Part of a small language model's weights.
Size: width 160, vocabulary 1591.
Architecture: rotary positions, no biases in attention or MLP, untied embeddings, normalized queries and keys.
Training: a variant of Muon for these matrices, 118M tokens, 7215 steps.
MLP neurons of a small language model. Each row is named by its layer, matrix (up: input weights; down: output weights) and neuron, and shows model dimensions 80-143. Each number is 200 + 40 x the weight over its row's rms, rounded and kept within 0 to 999.
A block is one neuron, or neurons of one layer that tend to fire together. After each block is what it responds to, as a language model described it from the Wikipedia text at the highest values.

L3.up12,210,205,177,247,144,219,226,214,147,253,157,182,264,160,211,205,152,217,131,222,202,272,151,159,165,212,249,181,192,161,210,188,165,233,253,153,225,174,188,250,167,194,177,215,197,171,248,208,144,238,232,169,129,160,174,136,143,221,191,176,141,290,246,263
L3.down12,184,199,175,262,194,206,191,156,252,220,230,130,174,155,230,250,213,178,271,208,208,192,243,162,221,241,207,198,261,156,155,188,239,156,157,185,115,264,160,236,178,185,257,259,201,243,147,263,220,263,240,188,198,168,186,202,191,180,215,265,211,227,97,136
L3.up543,194,140,156,177,180,279,229,236,201,181,229,272,185,269,179,173,193,201,215,231,171,156,307,202,190,184,237,223,175,210,157,221,233,187,195,206,211,206,229,252,222,190,243,135,150,217,234,180,209,193,175,199,221,185,217,198,236,176,175,193,189,239,193,238
L3.down543,204,181,199,307,159,151,304,214,172,285,127,231,251,206,220,264,233,160,164,229,256,175,214,149,147,167,190,162,137,199,184,185,242,202,282,199,109,199,199,215,190,131,184,182,170,251,220,180,155,167,227,219,214,204,237,214,209,217,193,138,213,190,233,114
L3.up553,150,243,157,186,186,219,253,212,155,171,174,180,192,219,236,169,192,147,222,227,138,161,280,204,280,214,222,264,174,249,176,252,195,187,165,203,247,187,234,193,227,213,250,162,185,238,229,288,203,243,205,208,207,208,149,210,266,120,253,194,199,181,154,239
L3.down553,251,146,211,198,203,210,112,236,188,232,225,195,164,192,166,227,229,224,203,190,259,240,200,211,181,191,203,171,191,209,191,176,219,183,164,225,204,200,172,221,180,201,245,221,249,149,194,160,206,179,196,219,170,162,267,263,143,281,180,188,222,233,243,130
L3.up587,151,216,183,192,187,239,130,261,166,271,215,294,167,222,141,192,249,168,248,301,211,146,188,199,214,198,232,185,248,203,171,215,138,190,190,149,190,268,208,247,167,243,229,151,175,177,214,166,243,208,227,178,191,143,265,277,224,194,212,189,187,205,215,223
L3.down587,228,142,235,206,182,210,244,187,218,237,147,170,197,185,218,142,186,212,175,153,156,218,258,179,107,137,210,233,198,205,199,126,233,231,189,289,229,140,206,196,216,218,167,187,217,190,168,229,159,194,276,270,155,255,142,120,190,177,208,213,223,145,190,212
Word-completing noun suffixes. The -ation/-ion ending of nouns split into pieces, especially population in census text (also circulation, plantation, elevation); more weakly, mid-word pieces like st in standalone/stage, g in legal/tagged.

L5.up457,218,188,205,208,219,165,233,198,260,211,199,216,155,234,177,236,204,168,259,275,187,189,168,242,229,249,208,209,154,139,178,263,212,161,196,219,166,215,185,156,215,184,150,228,255,108,204,268,226,212,213,174,218,236,199,202,242,200,128,204,271,221,188,250
L5.down457,211,266,162,171,171,188,136,111,171,176,223,188,171,190,160,150,230,198,134,227,292,165,213,147,223,196,257,179,263,145,178,183,120,196,175,227,222,249,208,252,170,214,130,259,177,236,147,237,151,145,219,253,218,241,212,246,156,214,239,244,198,181,182,166
Mid-word subword fragments. Middle fragments of words split into several tokens, right after a short onset and before a suffix, e.g. res-ult-ing, succe-ed-ed, sp-her-ical.

L3.up93,194,256,175,272,200,200,236,178,181,195,143,208,171,162,198,149,261,184,209,183,273,202,216,175,193,316,199,236,237,261,121,181,241,185,189,158,254,289,230,211,122,201,208,158,192,211,240,243,206,178,220,210,186,139,275,158,211,184,207,264,280,220,227,160
L3.down93,220,225,206,85,254,252,175,230,280,205,217,221,226,199,205,164,223,209,254,164,233,142,225,166,162,136,183,236,223,184,238,229,183,137,207,224,235,121,232,218,202,190,201,246,213,274,154,155,176,233,243,184,192,247,149,227,268,185,271,194,187,192,137,223
L3.up324,144,188,178,195,180,172,206,204,193,158,197,191,202,251,169,115,223,266,110,249,233,269,203,215,145,225,196,167,182,243,242,121,171,155,122,173,228,266,279,257,194,251,207,141,262,200,249,146,203,233,178,110,199,161,202,212,246,121,188,219,159,239,164,175
L3.down324,179,176,196,230,201,253,242,225,186,261,206,194,155,184,214,307,175,178,213,178,176,196,205,142,205,156,277,225,230,194,194,191,183,165,232,241,178,215,124,127,240,203,183,227,211,266,158,221,147,118,113,212,173,191,160,256,187,231,201,244,184,171,176,217
L3.up395,183,216,217,192,194,208,237,193,182,222,193,178,239,246,190,152,180,305,217,144,258,210,201,223,230,264,237,133,237,140,165,239,245,162,242,232,204,171,197,158,160,217,205,138,159,200,177,201,211,179,199,190,177,118,207,211,229,210,175,223,237,186,188,198
L3.down395,175,209,172,200,155,195,192,210,199,224,164,200,137,166,172,214,229,147,236,216,182,288,244,206,199,145,193,304,222,223,299,138,198,200,202,204,238,302,184,268,220,217,205,248,228,190,169,182,154,187,187,218,213,218,212,218,221,187,179,215,218,145,238,285
L3.up617,261,261,152,197,192,162,219,193,228,185,243,203,194,210,181,175,258,253,162,209,144,250,151,192,247,268,221,223,248,261,153,187,201,286,245,135,171,238,194,152,179,183,225,212,193,161,246,224,224,245,216,182,191,153,150,159,221,160,229,221,225,239,136,177
L3.down617,213,213,195,174,151,205,207,204,197,146,203,133,201,194,185,234,165,195,240,311,322,252,175,184,199,125,220,159,198,189,189,221,249,154,102,201,259,176,190,186,229,223,245,165,228,175,177,199,231,195,162,207,180,279,203,193,214,180,186,176,167,221,234,197
Score zeros, mult/cult fragments. Two groups: the digit 0 after a dash or parenthesis in sports score and stats tables (1–0, (0)), and the piece ult inside m-ult and c-ult (multiple, cultural).

L2.up158,213,224,299,214,102,258,209,194,121,251,216,158,122,247,154,178,192,180,213,206,191,205,142,168,211,148,214,211,160,263,147,228,232,190,250,179,212,150,232,189,198,168,198,269,230,181,124,184,168,154,102,228,186,178,129,197,186,206,199,202,170,218,224,228
L2.down158,247,132,205,192,250,178,201,223,174,190,191,213,281,189,230,202,240,180,283,158,157,208,192,195,240,255,184,213,191,136,258,168,205,183,187,211,151,216,223,165,242,242,184,234,174,140,257,201,246,201,289,118,190,187,243,157,224,165,242,193,210,174,231,137
L2.up244,234,210,213,287,212,176,122,228,175,218,208,202,172,201,165,143,232,179,198,217,158,163,300,243,248,153,200,234,162,263,175,258,186,223,180,211,227,195,173,194,168,190,78,164,232,148,204,195,177,199,217,206,219,211,202,182,215,213,196,288,209,195,219,133
L2.down244,217,209,203,242,125,166,167,182,161,209,156,189,160,231,206,194,143,263,294,152,251,224,181,252,178,235,187,232,156,233,211,222,211,224,193,233,198,141,177,227,120,196,189,246,221,113,209,209,151,123,155,167,206,188,243,180,281,188,211,170,205,113,204,124
L2.up520,176,220,191,134,110,222,233,243,182,226,213,164,199,218,167,150,208,161,105,206,134,165,184,236,193,168,209,201,246,205,216,214,215,157,229,245,223,225,189,175,188,194,166,205,182,219,192,210,247,173,244,169,132,153,157,170,234,210,298,291,169,180,168,181
L2.down520,245,180,240,215,203,209,261,166,190,220,230,227,130,227,205,189,117,208,232,231,284,233,248,206,183,169,184,236,249,244,159,184,202,234,240,217,225,132,214,268,129,214,184,251,192,194,212,210,149,191,238,188,201,182,238,227,218,223,218,61,250,215,182,173
L2.up604,201,180,291,158,215,145,208,156,252,259,192,207,276,224,211,106,278,251,204,225,211,267,206,159,222,185,238,229,188,154,202,97,290,254,181,234,200,190,225,214,204,177,202,226,309,225,140,151,192,243,203,220,236,288,166,165,202,220,235,179,192,172,160,175
L2.down604,229,266,117,212,228,244,196,275,209,144,223,280,154,246,160,222,136,106,174,136,178,111,163,230,239,217,189,235,174,252,228,237,173,224,155,128,225,194,127,229,217,228,256,201,130,195,165,249,225,165,222,238,253,173,128,254,149,156,187,223,189,224,200,182
Word-completing subword pieces. Final subword pieces completing a split word, strongest at the end of infobox coordinates before the slash; also field labels like Capacity, zone, career, Charts.

L2.up62,266,239,182,234,186,198,191,178,142,175,220,217,281,144,176,214,248,211,166,231,228,213,154,208,231,213,177,292,221,220,144,303,141,136,166,220,222,246,209,199,187,250,241,242,124,112,199,211,160,189,172,230,176,169,198,217,146,229,144,203,115,184,187,336
L2.down62,212,210,190,211,257,183,200,201,251,212,142,127,168,245,165,226,142,237,233,217,147,228,243,177,163,238,197,168,177,191,220,126,248,188,186,172,191,227,186,206,150,186,133,210,264,292,203,226,209,203,190,199,177,154,203,94,211,182,174,214,223,223,196,135
L2.up87,137,256,197,151,159,255,232,172,158,183,267,278,232,181,204,284,216,188,161,141,282,308,184,205,212,272,240,189,230,197,224,226,226,225,178,243,177,203,102,168,170,175,218,251,134,201,208,254,226,231,179,203,139,159,157,232,217,185,185,188,217,251,180,225
L2.down87,200,220,201,233,252,194,94,231,198,261,154,194,211,191,241,175,173,221,265,230,164,179,245,153,171,229,217,176,204,197,174,184,143,144,218,231,198,197,270,224,157,210,187,181,258,198,205,213,261,232,233,208,229,217,230,123,229,174,194,197,178,216,260,227
L2.up148,222,229,249,227,153,222,147,204,233,202,199,228,188,202,115,199,229,127,225,208,290,248,228,178,238,189,208,235,250,232,190,220,158,180,228,269,129,204,127,241,184,191,149,239,212,223,201,213,261,217,156,286,244,125,118,235,221,166,130,222,212,205,183,156
L2.down148,202,203,187,212,220,250,125,155,231,205,219,209,182,160,255,210,256,248,154,142,253,160,200,126,214,180,181,102,148,212,276,110,292,234,229,194,236,151,170,247,162,275,216,230,189,164,238,155,205,235,212,192,229,249,205,220,173,233,185,252,156,258,210,191
L2.up528,223,176,105,243,159,253,230,173,203,233,279,250,165,269,203,198,217,175,217,207,181,231,130,221,186,187,164,149,259,252,220,233,214,190,191,209,199,207,191,206,295,202,194,169,152,230,249,131,165,211,217,212,137,186,201,160,192,159,140,220,198,193,204,211
L2.down528,190,257,309,208,231,190,151,228,227,187,192,212,188,146,215,161,154,224,170,186,196,161,229,214,216,215,179,192,221,194,230,243,243,221,235,254,215,182,241,142,170,199,225,222,144,227,186,258,220,203,126,174,149,177,272,180,225,203,176,168,183,243,284,244
Word-completing subword pieces. Later word pieces that finish a split word, strongest on the ation of Population in place infoboxes; also Navigation, current, album, falcon.

L5.up9,199,184,194,241,165,227,274,181,175,241,250,174,208,191,180,226,203,298,179,220,175,205,203,170,162,246,235,218,218,193,178,224,154,216,205,218,137,198,114,191,127,114,181,255,205,97,242,169,189,226,163,217,154,150,233,260,317,278,128,233,196,221,249,80
L5.down9,182,184,261,149,203,218,182,212,207,229,182,173,235,156,185,212,263,169,172,192,215,156,265,209,195,206,239,201,196,170,202,145,237,181,206,216,198,199,198,184,185,164,203,165,207,203,219,108,216,179,211,182,148,239,169,185,234,158,178,231,101,285,156,263
Word-initial "st" fragment. The opening " st" piece of a word split into subwords, usually after his, the or a possessive: state, strength, store, start; also other mid-word fragments and table-row "|".